Weights of a small GPT-style language model, trained from scratch on English Wikipedia.
Size: 25 layers, 4 heads of 64, vocabulary 8192, 23.9M parameters.
Architecture: RMSNorm before each block, rotary positions, no biases in attention or MLP, untied embeddings, normalized queries and keys, capped logits.
Training: a variant of Adam for these matrices, 901M tokens, 13743 steps.
MLP neurons of a small language model. Each row is named by its layer, matrix (up: input weights) and neuron, and shows model dimensions 112-239. Each number is 128 + 24 x the weight over its row's rms, rounded and kept within 0 to 255. Numbers have three digits each.
After each neuron's rows, "fires after" lists the tokens most often just before its 100 highest values on Wikipedia text that the model never trained on. A number after a token or word is its count.

L8.up622:114135135110106106133135110102097105133174081109156140146132110154145133138104098137094104122113128145103140119177110116146100143121154115100114145145123141117140113117145081079126187087120125134155177096082133100172126115142141128129146170148121082106136130146116140133149165112128113144146108119117120128118134103124146130081151117102101110133091129084110136127133130122126101110166
fires after: " |" 56, "," 4, "-" 4, ";" 4

L11.up1015:176148154141095129120133141133112132089144162130108113131135158142104156108124106121113150130128123169138144081123133125072150106121128137127163113103121096150143113132165110123101154137102120120165086103166132109129100132163089141174098115144120152116141111154119151085131136071126063152142155137121147179159107160116088161140127149119099093153163148142103150146123156127138107134129
fires after: "\n" 43, "N" 12, "  " 8, " P" 5, " M" 5, "P" 5

L8.up63:156104121105113136137078137115130117175103161135085147134118135118104154108138154147135116088088103139135133133090096108180114143130140114129134113119152143137137126078126109065088186105114114147118124111151122147129137097113108124170105118132128124138146140156145135120151175143118130163166132097109162081133196093154120135147200125126116084160144135100136143132134119109095071142147
fires after: " |" 49, ")" 16, "," 5

L20.up53:123137111125081118129122131146152180104153147165136133163108086094141120160133108137107080117139147133147140145084108099122086135076150105111086128126131129095144130110137127118119139148098134157097125133105093130083106127159130147130096112107124151127092128147122144127113137151155091137175090147076125126149133141125123122134123157099112131099134168141159123168083106120130154088132
fires after: "." 66, "=" 25

L8.up649:112143128133124150159169102094109146140150142136125134170082152133120193127201120155099175133141155121123090127117082075145111124149136154098150150115154121113115106115110142109106111125118122145140139129165150113148092099130163133169132117181116120125169150147110139078181107182143130117083148101124140133106096163136113153121134126182117102133104112118125110122156122093138111148139
fires after: " was" 59, " been" 6, " are" 6, " is" 6, " be" 6, " were" 5

L15.up572:129119126136077142160139123126127096131162080157108097118105113107153155123120063144149121122091079135125106147096152140155113141120089147160146160068169140117139154147179150110119127125101111181148093098092108119144150099131116142146126097149184104124116135096145100082135117135134126146088089098128146123123132084141165125079132130107134131087081106124114096116097116119123091096167
fires after: "|" 31, " |" 29, "-" 16, "  " 7

L21.up136:132116136105143098153115100102094125135122087131146096115089141155073126142134138080101108132104101141170140113154121107106145089147141135094072195149117123138118117123144139126132123094101126120117119059115156086144147117137142125120109114155118118135153121158123131121122103167105100126140110125150161118089151063159162099142169088124146088125143135127109137179103104141090142140133
fires after: "\n" 38, " Dark" 13, "ulu" 5

L8.up250:104127133131141154170137095085103117132114105178138133110169162160125158147124136114108139148131122134122129124158109113101132116120144130151139098100121151104112123140121151118116127105137144212175161138181140110138110112189144105117150112103119121109112124154138138089124148114170144082107149091132121093107152106131158088154165122100132119120119146136165150132141164089131171119157
fires after: "," 20, "\n" 17, "\n\n" 10, " was" 9, "." 6, " is" 5

L22.up420:141121147140107103106166160126104132124119125126137119150130101153097134129144157112136084116119114135131091122113169094098117151089141119150144114150105128125108118081138122097112147131103096085170132104153148111122108127131137127107116157077073152150109125133158151116140124143165133089158124131160149107135152103155096119116176109114144115151157135119090124148087113133148164079120
fires after: "." 39, ":" 10, " of" 6, " (" 6

L22.up574:073097125083071115154136135126120141156175103097131145150105129166076106137121121135151097130160159102168143121145124104126065135124119062127160144108129140093160130139137108118109154097089098124071143128138108166123129151135086134132113148141119150088124157132140155096123130118135074141096158125078163114113116169130119133115164152113121119127128136120109112164134143136133109125111
fires after: "." 77

L21.up643:147113124117142106130106111106134080154151091077164130129116140131113136138131146109104106144088143150153136134142112110105135168161105098129144145112118182121133086074131167099124100130103151100114134094115148126110164106118144088100147132138135152103124116156129103117115151101126130128184153167153163127075109077142121137119107121133185160137169114096128139112112098172118089157110
fires after: "\n" 54, "-" 6, "|" 4

L6.up331:096115153111085146147120132122148127101175141173108106143133128155129132131149102112121142150077102151108121151130118135085112102154135077109148160076155099136125113135126134121113114126139117107111084143122136144134112150138114152146139097137115133082134103146131114111169124078099122120119153173109155163157127135096138140106120123162142101080083114145128140140138118150129180094107
fires after: "\n" 24, "  " 18, " l" 7, " Turnout" 6, "1" 5, "8" 4

L8.up51:085145127134134149135137112120100152116182112130111086133087151146111164167144085146096153114130114153131090092121103105122140104108147101114140116116138115103117135108152128118129097111127127113088130134109133139119111090111127139160062145152125125099091127120137119084148126106130145118116113152111098071139154110131071142130105148146111097142130154130124168118124135121101143165126
fires after: " and" 29, " was" 11, " be" 6, " then" 4

L4.up419:107169122121094121172161118139140137122175106125127130194093125138123138087152194110102102133101184100163131114122119138116073140110123149150121110133171103141157099132165139119146084131098170148153178128124083122128122118106152151108121135144109135141153123136154138081124110142130131103101099120148119103134144116105098120106114153083133141103162133138155112101134145113117112112135
fires after: " the" 84, " The" 5

L20.up692:105098147137072145147167114119133135139136121117120081117132114156092145088118129123164084110122126161157100140128133100155085127175085109106106130151117117135120127088140133127133128100092132163131123129115105157151104102151131138152101137140114127102159119093146138106140155086121140146123101124081154155091090135098108105139109122109105133088130142139131118120109143153131120146115
fires after: " (" 36, " in" 13, "–" 11, "." 5, "-" 4

L15.up533:084132159150121138149138182133104121156138140094127137099061095145112128125142105120129097137154144147144118130087180111137071141095150060098140172072099101096104110087158091136103132152090112100123130118138119131130111138139108149096136171142105127091136136098103138116141112086126132109108138133131158099134131112135110141159196137124116150079119149128093135132125130142115123143121
fires after: "." 18, " of" 12, " at" 7, " to" 5, " about" 5, ":" 5

L8.up523:104178180131086136134158147132125128116166133133112133127117147107080127150134153107094156137162145140129132114103082133160137109129153122119146121094138085080153152136132174108104128123101139114112103114115152125122110072124150127178155132150113110109126137105122136141187098145156158105142129171108119115105125114118105167123193126162121124125113105156143136158152145155120129127120
fires after: " was" 20, " is" 10, " were" 9, " are" 9, " been" 6

L4.up740:085111129080106147150090139136091088114133122111117096096123114128153133144121081145150141110119135110128142113117166133154128101084136112115101088136141147123152130087103113102098147074117151180158142126120105106153108106102110142128131125099135126088122113177139153104119142151144089110151111123092131114121109112155113126091204093132118131105140149140145136095121130157137128116156
fires after: "C" 18, "D" 13, "S" 11, "M" 6, "V" 6, "W" 5

L8.up759:101177164173128190153148120084120067144118129144141126142109156149091146137149141116082094137162141172118101118158110094096130118137133142145104131109135133118116158118135131166143148092117139161116136142159106128087142096128136156141141098131120124128083108106118139088143156099121148095119147122142154107134129147137114140110144115153123115110115123140138133086115110112143156160120
fires after: " was" 26, " is" 15, " were" 9, " a" 4, "oper" 4, " been" 4

L22.up217:188138147082090152161149134114125127125191119098100108151151119119135131130113144144106121113150133117139162110136152129138118094098080121129118089121172104135141103178144103107123111145137139162150119134140163185114129119103133169068181101148128135107145134115140095128115131113114085142129151141126148123149157157123119110120118108109159138110159160122143127116151118143129122116116
fires after: " the" 51, " a" 7, " 18" 5

L4.up194:115107138153096095115123103139119149134082134150144106155123084101129122129169114133118116102116112131108110133127159106158076138140111154129150104104133119147134101118146092121115074142106131151177104105143100112150091128151126134163105150112145109094153124137102133154125121184115091106109114122121175110119164087125108125149126100105096135114136098112090109116132130111117110119127
fires after: "-" 33, " (" 15, " \"" 7, "/" 7, "(" 5, "'" 5

L6.up874:112119100112122110166113101116127132115188112137126112133071106147100113113157129163124118147091162120189135110120122128101147113127105072115128134115100158125108123137142124119108123148086130111147132123101109099167082112113088122138101166151130140108147069133104149100129105160107085145103137158125133151117131085135094086112148119155129142116135154147120064130144125140106112149153
fires after: "\n" 100

L20.up794:124124146156132116156112125138143164083137146138147148194103141162150191156157114095131065098113138131118100113139128167137144127117129121107108130108151128109113120146135101073121110137125150133107137120085144116128135117087116126151111171113120121090133131093120168129134122112113135152157085149124109104145138172174094125130136142143147118142123132083124123146112089157105133097120
fires after: "|" 39, " |" 26, "ila" 5, ";" 4

L11.up281:098158146089128116116143158154122125121136160157153109157139084080070163138141091118143130147158146153103131131123105168151125123130134122136114122114138123130101100096126100141124135120055121151139187126117169137119130124113116146178133136114164071114080115106098148106175116113120134161103120125078145146155123127140096140151133158139116104145161132122137141107084138162130121127123
fires after: "–" 33, "-" 20, "1" 11, "0" 11, " -" 9, "3" 7

L11.up376:123120127130109099108160186135106136124163121136154121139098086107116102132122085091105140136101135143134131117082136133141140062162056120136127152074094130087140092119124127137088129131125148180134134084115117141155137074167140118131087141134142135110094137122111097143150102120174151109122127150107126143110172111112172113117116122139114114136174129103128109122122124131094125123134
fires after: "-" 24, " Mac" 10, " van" 8, " ne" 5, " St" 5, " Kil" 5

L8.up909:079145174093119122113110132196126142147164144097124134107077109148112124110121150143117111101139134089203133163096152138154086118111125091129108098101127113104162112086126142141096129177143104116137147115156112109095109129131078130152147116158117093130103137107128120141115145117104076141106113118126142107123127130123125113128129143147147159151125102113159108109154110107126170144093
fires after: "." 79, "=" 13

L22.up392:091125141115100102122136116135140082121101101131130120136112100125124147111134133132077086107147174149217146123140107120138133112163100150096144158097158098108140109146134098104127124112108164125135120095124149085143153142121111151103111140148116130068142102121128128102147125085149084108124149142154161112113095122162124144114160107117156113096126114091094137129135119160106111162135
fires after: "\n" 45, "-" 9, "|" 8, " |" 5

L8.up893:090143161117133093123166104104116131109131108153142119178120135138147192166108139133116105103124152104120094161154133166135115131116099152143127127130159131141145125118162127034127107149124111175125161109120109128090096131138116100129187138127159131093125144121170096142134124123187099155146097085095139139111148129154132094152123127141167111148113170047118127121119112096130118123099
fires after: " |" 65, "|" 22

L8.up68:094139157128111067144126122127147078100169153138133140150065087167132100144118126158126112127155150138170132102175140111142132163132097156103150155111115118114113119097181087124113183100085123139102158139095155126140127128150127142142150119135131113111128170137150095148149113118169142114133090118067161103101146119148104119104148140128082124117102113113093135111116082121113099143144
fires after: "-" 98

L15.up340:110127133140133114111153111117124113132143149150124098141124118126165143090143111144125097151097140136123109124151115095122149081145070127169105141061115145101138133112166130125127114135077116164148146093101151094107108108137149165118104103172156100098100121145135125123139109099129155152151102145103127145134147116165105134138112133144112108117118129136151098104109118173130142120144
fires after: "-" 74, " Battle" 5

L6.up112:127120125159120124192078153146119130132116126136140138140104091109133145155177127155109135159122116142123109124162130113139108154103130125144051132112186088102157137134116165136156082132121142091134100129091142136153138123135126144133130158127130135109108122092174115112132092186191146148117140127131127108087121129100153137098118099154152111126138094120123123103152138098141156074123
fires after: " |" 42, "|" 25, "  " 7, " 5" 4

L20.up126:120136134140117108128104116145138174155157125139170096137123150082129147091151137139101097103123132128135126143132148150118123147139162097137132127134138121088107132116163083074158137122090168159116117109107158102154105096099167127140115182105111089080092153128082120089141110110155144138119074153122123067147143133138109138128150145126113126108100131105152124122121139147140129119127
fires after: " |" 36, "-" 24, " B" 6, "|" 5

L4.up151:129112139144090129151152164127120140142100149133100121140114122181130147111116165134155094148107150161114136124117148118166090112126148128088122118129112107137143085088157119087126065159070127136142106149137137080143146128124143130127158133109142095134096153087110154145133128151133136092124139154144155102086159123106164143120120171142127151131183132099096136158112134136136156139147
fires after: " (" 43, "-" 13, "\n" 9, " \"" 9, "{" 5

L8.up246:101187154148118083137071092074101120109094161172139121178130125114130191115107107134133086103112147148148110128139096102139094120133144140125140168140143104095141120089131116137090131133120081130139095127134075120125119102133120136167149175124097152100156153117119163122138128134149094162156103090109153078140145146116135162118152137176133160121153129079102150157129104101116117143111
fires after: " |" 42, "|" 33, "-" 7

L4.up336:103162128136112119126133155130140132136139116108132109077104153120086139144108112127103132101148133138137117104128150147154128115096114094143103141138160099143167127079115104097131087112084165170167133116153127181157116124106094126154118111169099126136099108067187114119128110158162134118164148126135118069127149102128116137111156103141143149068129106136127136105135082129110181108141
fires after: " |" 22, "|" 18, " Stadium" 4, ")" 4, "0" 4, " 0" 4

L8.up934:118134158129080136143121110136117173123130107126100146162093127128131126135166118144112123139179162132117068117132143136117130131110140107132087147120122089083099136143125134146120079133135160134107135123132123151161090107162111154174128138159121127145105127131131134085200106135155156112127146132146133131107138154114093132123183114158153116145083123074129126151113119114135140162104
fires after: " was" 38, " to" 7, " been" 6, " be" 6, " were" 4, " su" 4

L4.up426:147110167117112126180163127148141114152133121136087104174100135128128126110151164138108121119132142084160148115141159137162109130125142151145136124140148104120148134135143170123155105126101146144170124125126124142099128131140151105106156112145107122093166123105113080148111155137133101090075124190122127063106141149142130149133118137098113078109140168125108173126126105131120134136134
fires after: " the" 65, " an" 14, " The" 5

L11.up462:097125178074129116160100142097130137146115105082098140152117125143158146112124129162143119152166146180113129120147148072122109137104108091169137127080154092139138125064159116129106135111099124172127088121158112101116097109157107130113124115110108113121157110111142147087137145122126109143145141118122138095106135101129157130117190141144105120136154123061073140130129138149124127102115
fires after: "." 96